From a checkpoint of a small transformer trained on Wikipedia.
Architecture: LayerNorm before each block, untied embeddings, normalized queries and keys.
MLP neurons of a small language model. Each row is named by its layer, matrix (down: output weights) and neuron, and shows model dimensions 0-191. Each number is 500 + 40 x the weight over its row's rms, rounded and kept within 0 to 999. Numbers have three digits each. A neuron's up and down rows have the sign that makes its largest values positive.
A block is one neuron, or neurons of one layer that tend to fire together. After each block is what it responds to, as a language model described it from the Wikipedia text at the highest values.

L4.down89:494397499569477592501447476509553534467533558464529519516381466470435492562492512524481538479496514490516553485425471549481468484481476482529529478483479524623475495465557556537509482398536502441563470495469502494512504466503417471426462452506474458451552437473506504499515509444499500452548502529496562534499492467454573515541555576536423470523449536521484447458468524467517432510614440525462588529513511547547545468457510483507547514494444442568472548528560419527490520465549472510432555511516541513486501494459508476505511561510446508458442547544475523485553511448513392510
Head noun before "of"

L6.down119:538475495485434474490462458543487492467522572454533490465552477559495475519437525520441486433570472473477495465463519448567433512493543482450476433503533449457501472489597533460523524510458552494572470486510533513419439483452467542470506472507527481455553526576584492546516361515472524498524443467483463448533557544479506524499525451482508455534550528512460532528494539515481515462510483496519502529498543518546463491471464507479533578570508550427494478509497563494518455517440444536577535525523503469419490473405470528513531502500521533460485481555483504519488420507532557510
L6.down308:530463448488494509470445453542499542480505504507558421512450414542496548500504443531525512398530534447552575423511485447486522517610522539533559483508446382447506518459529516419524568471528524482482500491531553465465557456498428452496483475533498484539520512460478484520537456541581402536475519586503528509483450526560482505430488501504389536511489468473448509481510535496485494473467525540463488464486527513515486446522482559460539521473491583393445479516435484494577467469483534531559496425551589491446524532493541502461419538487522538609469581589507477516524521454502548472
L6.down513:442549472467480529634506524458531490490538457435486445522459458622575431559417465500480537463478452507538499494481516488443482561498451485520525492537535510535502468511474461527462526511552530459533493485499485531447476491510476456432444476478503496488507509559594463495458542491477531470575493470519545451562475516404516481543520483523515528444484523511519525436473466430490475463491432551460470520520517507459486471560450502499587543538509535486500442448457475512554506494479483504443570429515473460504494480524510531502504580409402533493531541532488527539621509550493513492
L6.down795:480508488508497506500447534415426556437462522517535543516479525498509523467482468477484515538496518403502492473462479485451525431520456506537423530473475555508493504525475438520484534567466555492529533486528528521456516497521442467512488499465532554529473535525565479457554445440562487461479516487490478465498545558543543467544575471616521563434516473429453518539520496556533542536477561508547582518525502492492474409551527454445504555565470493503478445500467481497516475531491479511443583449491454524521565439446456558478428515483492510573520576526507457561521555503492489548
L6.down800:490478487540473580486509534516477521485537517457430574436489539514459465469537513591469563536519504493492452478527426482523512538505580526522519499476428450507503483543517588555511531519483444513525545505564537548525448534545544481482485431463496467500506560435415481400568466521433527573536514527445497453527537454494471501407571551473524550467489504507428497427462533478516456494525502519551511433512471474474517514483544469495502486488451541511486489438590466449558460510451512554500554426523497514490463571412549520413437504469425498523457503455524502466537519506438496430
L6.down934:437560550515437495489586563466494506483453534496493576443512539509441505503451517472464526445502520462499454551506467547485510496498537532505532452457497430513477425500433523542447551458503583432451509509552511477526487520415485449512499465520486503500484496564442485575503463491482535438486488516485545502572590529478493543483504436560448422501440532498468545488455468515477569519567492486450509515486537553529443469463540537478541502506472441518546457482486502524526507486535525458558558510489472437474433548573479480446540435511537459475508481495422548474487522481522496521
L6.down1056:473505539514483573558494456466504509446484475526449418545433524475543568459484494509394576464474461589511597473481541542549493541527472486507482536520496499487448455459520494495458539443516563456464513496489550511445512522558475465479509473473476518450586586470509500460562505473481531542538499524468499560536575455487474494499512478485487477453437466524531506460518543484565474487463459503514570534504563475533466468393456514479575530572558551398390427512535433473568468413496508540527471456469526515482455475518493436511474521491510491498433453493518486505504523480459539484
L6.down1516:494532528493492470508477509552513434480485503492560452546512463519485522540477551443446586497559508503509509466460488518535550499528512424548450487481458496493483564513466537539493424484542495456557433485537525541570491520485471476451429552515491481451560434450526520488530526477480510479485583466497484612452482484523470564481552519552523458499561473492576504609542484460487459442458492524516479444534428466521536468530482467522446492584392539473488481451476465461511545440534473471458571479484542503498516494464488515506512500443519466465507549513590476493517561484466562480
Head noun before "of"

L2.down100:490468508497487470490536521526473518480539466468538446476504467496471544454529466534548467463515577429505518533594531544522508533520551506506471457422488518405491449578489443526459510505447552511545530521575478496506542529599512523535525464425518522547559503498510553511493597421469510487481476498546435428445562487536410464526515545427460509494483545484516501515510466465517529544469503511425469521507446559526471486429542486503493470500453519520507508490588518491480459499446424564513445488475566462563553494489536557470448452516491488520492499473494492533436490456520416513
L2.down197:433469463462527538490495509542479455520495481460578459514482503520531528449525424527555444540499619494481458462562521558492503474534524552527480464510468509497537583552532496520487508529481485503519543511506605512512517478501483470397481463478543489471490491486480488460505538534550452441500435558562502491450516469532443492448470470521523508534533526490515422438432475501455537514491550484496459492522557516500537497530571423542470537477453504580453579448491504496545484464427523569549472500533448511490523539459486538502536445428519486494498503519466486485449478454422503545
L2.down298:472542518466470502585494497623489538441500493455562449465532491505504561476555452478472471520511481466450462486517469511470447489546546507592485459469466441414503484521515464555519519508552487511537494539551544503509512483602425449455497506428470491510547526448525513507461526515500501505527459476516493517476514542469449553448475509511425565477516546522494468454427441510564441495530567505499471475571516492523545546517534495500468532451472608613456573521481477483538468460480510555477483528492481557535556473465485533472468463565518523552490489446456490451499430514478488570
L2.down394:452554535507495563509487503441465473529475483541526541462544515473541508443491513540512462482485528508537515435456471518523435556533555498494522485414528515454477470502515512564576561459561454446477479489532540385478479567512517529418513544445508483486502534477529535463529499478517542485501460573465460468515526541469493471440486380543459447461464521474557521505456475471550479554490523490470537560481484546476507434467507475485473483572472508510542471471507461495554537474517453491462569452503521530461537475525499538447443481508547486469463546541541508493492584536476547542
L2.down618:473570528514531464530504480442480563452565490550418469420500463547528538487512504577452464462446498575460414501458442489502595500498507480470533489421507407499463492514472531495490456486546476508490542477536469480451496467516456574523524513495606481445538551451448534503426497561510523446474532485503525474519467495414481466489453472550478456501502530458507518503584520487504471519519429418528529468465421496483482525535456536469506467515555523565534498580396508492556538578466478525408514457512499524486599482531425526527415486535450478562443401537462522497479483522455444547
L2.down815:487483492522525452469525477558476453455461507482513465468517526481520514564546439486453460536499497422525484490495477460528488536482532503531463430490483440401494459497526529497447535507422456507490597500494492421491460487484545554451470461527500501500437558424493568484530581536563578530488516507561535517499477494496427509471555514493527513465535550507491505561436494495493510451507466506548495515429536541558488534483475549536482584524501501510545490501496519533475494539484497503449496473519479488506489582501450544474532515554555527531556480475478467497458460530572546439
L2.down1036:505505418503481524521471579487535485466512555548433479566434547454456518491529509515526511472533483507507465465540542577518511523587470520549432581428478438504471479490442481455446549464454484524531591482531506594480526558489570488459467534440522414433485506610506543432567554555525542540495486473466546493479464492516528459524469544497481563488546523459519528492541489496524525554474567478430559450511493500530460503514473538452612471521566506572454536460479563537556434500506538523471509493526518489461555529500448470496461460568504548501530483523501504531465564536507500513
L2.down1350:486464475559524506506483558462477521481513422441462518494447479498524541490494434459469510498436525477516416509525547539481500545481500488615519514482525439495479460475513574482462515485536470415514464473460525469485591549520505463535488515455542491528474536534519568516494452517565498536547489505549491538522535504541548425548521475481369490494469464503466578465410505467533506563474551523504550525536504511563481471429569533491563463587570475555498565529531536488553504503457458482497561487517488497515531457453526489562503482449528493513457468553466463516531542513518454498
Head noun before "of"

L6.down294:499518522482492515492539472513513524489434438468475490519559524507410484494519493511547515431536461504548494502507463520516460502471448527473550499490511518572496432544543503504508471520412462466469497463460502490528513426481550511511429486544508511522519517503396514565534472496482520559505481446568460490506454532525544478560449456485519504514470417483532522477528587552497502506550427490448484544475455514497578474531553531524545534500460528499508540424495540480477547549453451505504572513518505523415505557514558487445374504479521535524554416550544490540531544501510499478
L6.down432:520495487424477518529608467456461492529472531436592450453561529463529488552513517482538458523460484540513531518486537530428450503512499501532506500522497412553486509551506539538530522514531532497465529520501457489494497524483456528573505464535489445539521498466508633481508542493525556538568541487515575526509490468402444504521515459466450432495436414551516563562519500489556532557469498493483547489551468462547568516577555449500505513509524514504481558598504555519488555482545518527517442447466448548492486452546553532508438548515522510513524543489556479535457413489462596514
L6.down455:499422541453455559462469488507471475517484593558527500443449524485556482443454520580473490449474482508482532473527507513506476536458453534506506468414494491496464498471557499546486464514507506494488526534562444491492534496526542487567569482452547536483517540485508518451461545591558464474510532538449441504446515411474518480528471427544490502485508530525568518490540482561551513514477552491415534502467446430461527497517489448498466501502545596452517523505540566531526539464555543449492477452444429454473493410461517472546546508517481545415510606483500573571473506428534510488
L6.down511:458571524531503524569480480489548560516439437485491504494444384505536477529506523493468491510500483474486568506524542547519498479493498512514453545464442484492520533565524490437452533446452509450508360455530504439510487487525526540533563554526476491536490510475499521511546500522537465530534426556521502509493541497507499482503460540544468589459498513518437511463490460488542543454531479521542552480401508501529484486529486494534579497549461511496490509524541576430576537524483489565546430562493523435537523505505553489510508442481451528516510538518446495558438509521502509435
L6.down777:477610486485463567496533475543380489480455500441554455470516544491471491526468488447548417561506447557515547502482516524528523495442482486489461540481465482482427467518518521477528501497415452499461600500459448475471534485507508479486479531562528492494461503494478484501478513506481526556500545484549516540531518482560476458483611491525468506490502499602512446474496498528468484470492517516404456552556541504544524504475422509526455429498584490586538467479463501515485474490581494491505432456456468524528558560520499441428441503515540511431548544533526395507491509435466476462
L6.down876:461526495521485474507460549471500521494535509501514551528500432553475491548504505464496616539466556528507535532493527411572581461515480545516482538524482560531483512463498510613453498511449502506547491519528497504508492476542578501507545506538529558522447551519467550494473514562488474509440513574426498472518504475495525509419420550608460509554503509487509474527562505450510568511479450490491479531480433551506467470485479501486472485474471488544523481465561539482554477558480465570474532502461513511490520459502523548547492464513487554523462523505531425500511541497445493438
L6.down918:490495473428440546448524590417506548511532508421512450555537568498503494476482484503491570412535543482481531528538486459586514510458544511553486506524422407454473505572554481513517509514509513514433482555543491537443577479511537556500533512447490538435459555455467499504503475416526466548517534484458495513531534481553484471536446517586423440474516489463489510520581467509492580437570522492424545518446524431492462411482522474519527471435530493503526511596476494475451448499515455493506555555528517424453554540501548468563513482495526474504472516516469482477498513512452513483
L6.down1256:525560527592541566483510510513465459476490504484474588490496467505556524449466505498498513449477514476489637516484478545528517472568431571468534554497451561492577469552478536500464435529389536493502465399552517483580494472490580530523508525565541467483491462450485416467581506466489425475470531513498574498466467492437554520481509444461499523449537459519519455500536467530532496487514518495462489445494544487466488436538488572556535550522459544494523546496575495509521577466467476546461413534517566515445517464511535414506499492501493520448496490539506490517515448517546441534
Before next sequence number

L4.down533:470430504559606495482491534475537477521421448472469473500491541503512527436499517393466479462527499542493498521532511480548534430517586547522480490486560509547515527515522485467496464529507491479491445470535496469533524517547530537431541454558482520536531447538452375407534570552463507498485530472499495516519582566479533532456447486521527543483505477544444504511523490461504452527436470467512477559499485487495495500507456418533475535524503545420525524492467483496496451449471540463514439476484522507580438486517522482482529458514473535474524531508475480494496474466516490561
Space before date numbers

L2.down50:449544507529467569497576482458537488481494504444511412529471484498436487485378508502532542495539484527442495570530539474478498503500507466512515513460487546515529446481451501509486510382492518459530466440499545500446566448521460510500467511491509486517516476581515468546460471486540495543526483470490506575454549551424575492542476450498466396515496501525469431473472444538540521548467536532480497455420458513542467533492461450502580424531490500445521504522485465528517585494474545460503439594486542561476567526531497516486592513492470568466468597484533465449480504477523499474
L2.down106:514446439560488471512524498511468465460500530496474535542459500547505527554498612546468540469554505400466537423520474474525506451465533484433511436502491460455445454530420533585439477434528479549479536458492443424523535471470444532507472476493484505518533535525435479507532532516583523437526442493455503488462490485462464477529508479528495425515488487494555454456489447469468492494481511576510487536530525503578542494525457468502427525490577461474539479510478511497541485483482508506447500453538526464470491488549491504437474527549576498466451511477474502550518486507451470564
L2.down199:484513470473532502456463511524492516470514536514465490545435517451542393520524542491551466547481533491525590447463464441562578502488527452479487471589504532427553477453483517579475464452564507494613514456434472543490498583408474520441515516509497448515499522546487522508514527452444510553537482486471449560423476543450507497469461452429472540569478502538583497547531463415498462441551502453539517534450496415463556423531453510559544537527524495531524494502504490502539499493477541507456504477435457451465555475498464515449537468523587504474530528528517530558412548529578519473
L2.down340:531483473578498514501520490438507488391565534446474505469494457514467485534498500505483465508512501575485477472577467537512506545542496484527518489512508489594483549419545553459501557574440472430508457549583470515490524493537563530442505530557526491503438526491511504455513500525499553485522499500457487472523570532549514504521443426514533485471508437468443456511480495525446570457553475556475516479530472497569504507551451515413542516511610433459577453475523496445550490504489573463475428517574505547459571517504490524527471421519483481525504550432556553523510450537495537537
L2.down594:517499472569445472540514447446447528509479466390433471510446569504482507474456495515519544472459538427492540498488481482522529505497481438502459481430514498517472465484489556530454481465455493542461554514528506498465540513522473463516459558535576495490486497525460429560492526435529489538560515587476475488501487464490535487591451385447461479516501496520546477477538532446534478521494452530550444443521450441539488580470589508496559464509391477474494472397423573517488508463556491480471462530487543547389550565508464540474532502476461527470441542594536473515553536478551395439
L2.down852:523580540530557531450481512474549448519411497434515487504496461437557512522432571540495510467528562550497520533525441511474398463465468466395473448484449460531490491472442523537459504481522473560514478491545433537428542506455471529452501495468572462462493548474489445545595458477541466542552545548487459518481425545463481480554487483491433491479473466520522522538449441543486513498475440593595508522437470511533457575466475516492526476497383437572511455462504512556495432486565547464495495539547480492478523427469416450452522543443488484410485479495511455498506468412474476490
L2.down1322:487499458506456547479556463519513460533562467464413507518491514527531497487415522441452526444539551506517502574467435522498513505521505518482501517512502510591518495502491492491466495500478508514508492520474481492446506469544512494538513481493452478446561488559531555564538534516478513485455519448493468431485441470457527469556483483523408513575492539480514436461514462487515524501464468526443476449528480435531527552490612510546531467535475524493530503498392539596468414523470489466516414553499491542495539567626474514525452498526517435474442468481519578609513505504484499439
L2.down1486:501532522412535467544447483510446510445582506487561441494445464482437513538462505509533523541505537519491529462537464468497513482468499476523487469530487556501498481481495498482446523515443493524496480528497464519420558485505532515561492503503546469480498503508553503533500553518538486590548519448477517545502457498420555450499439452508471438512484470468467441443502558518448512469439509513458516485495438445566373454377519497506518534500540500476494535500513523510507528525451520427476461516478512459451451521552424536448490517493507437468513534558549473495504439487472520608
Table header separators

L4.down1351:551524489552453529500519452512429556477512480467426533417494469470481421502484529469525463513502447491502543503449416494536514543467407597502420502516578559539552518581462538567524480517476502535482450460530585522459536545488523553534521462538463568510526472448455505456512439500496489541529463502461469514447466504474538502515434445500493428447474539525515465480557481431491483474534439481524475513472458488487465555471484481555520500504502492484534570465538469473533515495375552494528516513462511497538504488549459455500490511451448461524524480492463548460530522526586515513
Number-range separators in tables

L2.down80:538513534485549513494437487517465440466542545504534501442553419599556463503458513540554524520419442465461505478491494428474422571482482457465456500526520493494495445522455561572471541463451513458458404523528497461452485493560470441481505495443526445441454475502463504538529501428454508529429540422447456491528535495613571440478452441470398530509504555402447530462496491579539482501493417474498473452430504480512475477563470437449541435507497477525512515541507490522471508475520534512436430530477511515454518521526485468513553497560542528494476504458509517482491507464493534505
L2.down504:455614506504538514514429562548513536477458457509534567549519503512506440434491510530482533481476502495506628483539507518429465522420479487500468499498474508455508459534501559536463492489442504499543539456477523497502461518489537434483515526517498512472534553509512555537504523501495491521526506595502454445483565561441441522453520457516528493440480496424497441509549476469524524506460508463565624512384484509550457521507475474564514566525513489528545533472455517512507514512566475539426573459538528522515549516492523501543480478449485540485452415512472569566562488461440509518
L2.down632:522413462456525466516484486467472468501583561442418531480523468498502432427489469492491512516561468507578572493440410497538490466558498514525545487569517530525460423469511430547545493476458504555441473470510504495516589523535508458455513536488486491504471461535445504483514527447502527526472445511520465465478494477516469499442516577474512465452529488451514503550497579524547513516536484479536572496466508472516447499427497524513533543529476504506475485489483521450504455575444441518511450485493523512448518510504518456445538505414482512512465519522535499469567497511535447481
L2.down747:585486500569494502474461540521525579514544535561474479470529467492543447502560538535525460469456522437503484482519529513521428436531517546530553432493402471515606463543502493515490469559491524536562524540488527641435465615516497533557485488461490476477492474511516462535476489529425547484432480480545538475496520508509498501495509459537516563490481415454448540471500506449534503575506502526503500538464470441587430479421443562489556488498460550515544544531489483580469485574482478423478529497430450480485569554425461518510554491481526565467473464424565544563525440490436531499
L2.down755:565523494482494528505516385512524430536485423518503501535525487502529526487534544521465440415458565555453513520478423401528463461584492481488495497425498403462432444456555489413453472530498462569476579529569514486471574529554500454516517467536484507431503475510452476474426536541512513535491509532493473449522518454538467463414478520482479599507510437453465523479469496532487462506534482543420521459399411502544507501405532500517536456549538467551537511505495505491536462471471465559496435489463562503476491501462505489539480540464438419538492389491508491502604495511520522543
L2.down767:459488494494494508488441495547546514510468516487469367511476468516577437393483519499501503467464477565559452513540493533539549475490495464504451463473428533500415494442520506509513524503455450489456437483496449483430435482509509495453469531508489458494519483467530468473469525471498497526505519463508472533501518480484481512549555565485458492432480507513475568474499538480425400508474550426471547462503493590562498554539524511499537538507542507517508438410453510501481484517458484502558521493473469445470496477463473447476501470588489470498429499555554489517571504467540490543
L2.down1470:491490481422499469504548492465486563471430513514507556480560462526558576438499508533537472515485452516468452492409500507491506517593466467459461527530531490518473494514585417555549446486446517438455545520479548467519512445492559465474491485548554618471507542569455481485493481433469441415464504485455458545482532516468477492525572508519451510448501468444579481522486545482518525519484440547557516466478517385465492525539535435477532473487516500426536490550514554532516440547552528484401467475463503522463467488440487518521493554440489503516486462417526516499399499519540477520
L2.down1523:545543521488490492489600521519536532492496463499459473442519581465444469429543555460540504454410438476491455504516460479526487470550541503532459435522653487535527476486552497554488501579539481462518494474495589603539502540501480481422404467516546486546506559498540493480518511495434475502596475594505471458536459428509570442448511456521501503587519523562470511514519498517517555496478493481472453419453459533470480534494489480598452462542574498601538483506462510545475464459419514480534551519457462578519498453446495500471515464531510556418474536487497544544517441495471496590
Stat table cell separators

L6.down16:461458522580500535555513464513479507496450508471543536498513474489500501510429530547488515496550494572503500497522486555510457471439521454515484470566501514480457546574498562526434478560543490445505484480453431425582564517472589528488518473479476541519485524506491483498504442542479576515506560500543483385501584509590481517411506528546534547512535524492508475481472542503534566559511508526490470508454462511499496572529497498496537456506560531508367427494523555489501524548461483464477496583494482488495513521521517453455512451427509528588510469554460528493500523477454461478
L6.down250:542524511519540534495489518547514540557534487510526552572469512505508558490495492478496509500478544562489481502531495499476475498572461478505492504441547531482525472568550435455601460454520526462526544398530545511470483541453475542445496482508506443508458533525487384408597483540457454407466471476485489533455490476425513560550485523462435421534574506461525445513535564430486538505527473445522472513476461543517561483519555511389447514552506528494489512482456462536527507514431519490509518541428482574492471504450611584439533463489578515550565538521503412507449485491532511532
L6.down358:592554468494526487548507466555467426537465442498481535561521497498518534481472561508481498517517561511518490532523506587526459510488545438542508529490521474492539477514471519536488444513509479485579490500511535504556524489476544446529512419472483516464555494450407417453563489456509572516574521491498516473528443528455483494471557522506515445461499517359474524468456442502539587453511463526513452534628505529482508459502519449496575496503493491475430500526518503545464492441431507554472502450472568492502524530530500564484477491496496547526453536509549508490507504456487480466
L6.down505:468521449545460603509466530434530518488507479492447447512531494437406466535531454489461477428570487437434485492522523390457513524513542453424519486491575543582506483506543493491471553522507569529537507503395499442477543513443468513497494386521505518501553484449539475422520503482528479479546483538578467486520573459461524526502577528453489508504518577515498465504491535457471509492525503525496483522422488537540565485494468548530525541534492447474435500511530524535476505531519590600498504477512492518436473483556558418479518512479505533503502508469548479483491543485492495541
L6.down773:515398504498544584448556485412552461480456462468553414469488530529435476526446522531498490545561453451578478529483480456494569490553541528497462521488508489498600482484595519546414457433443488496475495522489532468512467593578434474488508494463551480547457485492417441430525548456491507559467533536535519508491541474488548533473489550424495468440552524436541553476515545464469487515443467473518565511466441541536517503522524478481512502499486498526453523470504525558473465527495558459443475486457553473512499538473574489520518491482471421399521498537448488404540542576462475525
L6.down1111:458560536522484463421470530500459432565468562505426467519525494520567458496568472516573553478502468519448502460517526465501504441494514566524483455495528494565469541513447491506520466470528524513445470499525456442495491411490384509539524571517475518521413477485476495492470481487555606497460481461588511531503481523474511471529440499462485455507457490478479433506467530550535447493519521468488484428514536514460470568461482518513553527476572505433519429486484521554460452502465490488509482459511452518453495580581459527507520562530548517506490438499474478462465491524495538450
L6.down1178:569431483514570542465558547494455481447483540467528420493527497455518522419409520519504569534521492480536490565467462477418487478495425438505475451447473497450520494494568480522472483573488489516474516499626535534504507494447536488430456513494549557463495531529542516569467467507554522492585488557494494544506528417536516481506515439533513528541518445543523524510477570527470487555611494491462437506457454468532464509498527549492486495567489531493564525475425489477518543499482388539523536563580508559527514564554532502516526470508439515531447483476540485511574520518485519522
L6.down1399:513509436527587519508463498474513523537531468546522466467495420453571516544510486565464438409548462451588512513516521521457523515488423548546526499427527506503455505501527399454478492502488458485447500586457493473607492540562553488523483499526475475485539478553467493527507534514455542547465492468485453485415478443501505507468553451416496498510489525479459511487491538494505561503519539506525527517578536490468483531522521497522442498502376424490450542539541529518487504454542434510516467504467562479552532459525623523455440566524436456478562484457453528493513472527450537476
Football stats table cells

L6.down49:534448462523514488488538506480500474515486505501538480502524509445545515479515497537480441494518523524450496486474574474551517451455496481487557504526488565475449449626551478508511490432510469533484432508572449533540552495461482524444495467533416503485508447466449545484480526470487452504514470504503495485531498506497528537519416546513450510548491502371528482494500508485480573497462494448468469507466500512481498487472510471500537520507508519505551495518505549486535439468508474444492578507444528453530516543459574477528492463552494526475493465552545539495480507526466536501
L6.down53:538519573461480490475511481499519502454493450461522488477487521499464446473489472493552507581472477544498504553449478497451509503447471491499438516522499407526528486517501589473510518522522526507539492521590525537502478525516442504490469478478395452485517530497508483516543506570451445444490361519605553477563462398544465502503473559518506484550528552530502486530475558514505467478504509485506403516560507497474499393461462573572459484447528506538579444442495513478473411530491528466495499524548506495498539523470512517546454543467542540497546525537461555548437478529469540505
L6.down91:595513545499489464549537524451561515501534478518508496451505512468559435506490540578466501460518539471482527507562442479523542518506450477525507493465504517536469476483555531472440514544533449490538472545543439445521497500476472481418523528524509490536519489586475558453468469496535456453463474481472489488569532510483523540421440511470488501502508472501498492507473540557462495477583533464497484516475494518452493520501508503468552479558479510532475493415526500459534545526522521451389522458495546448527497506518445501464478487462476400505536466444510585478513574498479506506
L6.down94:497409463488414467503542485497512575487500499497522480484550479473496477534493506576450518519451472561487553529520493506490458446466512536513523589541490534465491493494451485596496535575521558490524445547521517473539513488545500536509450426508434521530442478530503488524506504494515542501542481576506562487469508525463612448452505466631474488501461524420523467427414518519454493485443506570456471574574485550479535462447532459487518498561367556570520472520424481514470546441532450511436515485480581504493450492533556551451488514534498495480506477481465488549485492482503462472
L6.down404:456514564522541491449526484444405488484450479453545510483461474542565491525521441451473528515477494534480589568486466489548431533467460508514471532497467519563452533537478497589525468478457441462545425427441500439494469555447484471520506487531451621521550508497454527576482466493445580509502557443491432432489592573536480454525493481497515507527522497574493596521473448563449574502554520467510562540497459510481491459513482457540463519584495549484443500477460530515547503533576436521516624512548468536493557512526422535490476548534498510512502488459553498494533482440484517502
L6.down794:561505453478382573536533447508489508493470430499570453488514626520461495447517459556464448458461540469541478471466567525532503518514562561557523590448490456494452509501542507514550414473489562515584425519522512543556464504503499473526511468501490426513450529480510463518536553504519500491520499479492490552437526478511505477487413584498473490520468517420463475463487475542509537518493540483514475571507482549539469492466457474491513565510371446525464522488439558550481416470514511479466488516491460530578506465464506496527525495492547508423561567469400505483459566475479445473
L6.down1391:543470522515478450531468496530502474476601438569540505560516493478502500499512534552484518497510468523476425533523502495423529489503475535479565557471412547525475485521491624475481502528527391533471450544523495482448498491502554574424497499540505519529427455460484444517459562483567476461516491487446548457474555528497517480484492457452473572492486405482482538476512477540490546568529442518527578445543532496465513464504476451542458476464506490524509412574510525542451472548495480434400484501493418496558541462522476454462487492435498432435538511440563521555469468478471489511
L6.down1461:541532500550499523564454506552516585489518416465524533484518507476543544552545508558472518579462497527470481543482494572496517498476484497430538523492448498479475536454484569507547489522440549495474455517544546557634501417520497483507483495450419510516525514508515502537483503433531544552556487566458519575533568478496479590498472437528496467485469507459530484538487460501477515553538494457520540550474566546520546535502530483510483523541479498552499578482452505401471540467504477494528517475437518518525524495504577549491446507443553524476453509478436540554436484575421449485
Noun-phrase opening modifiers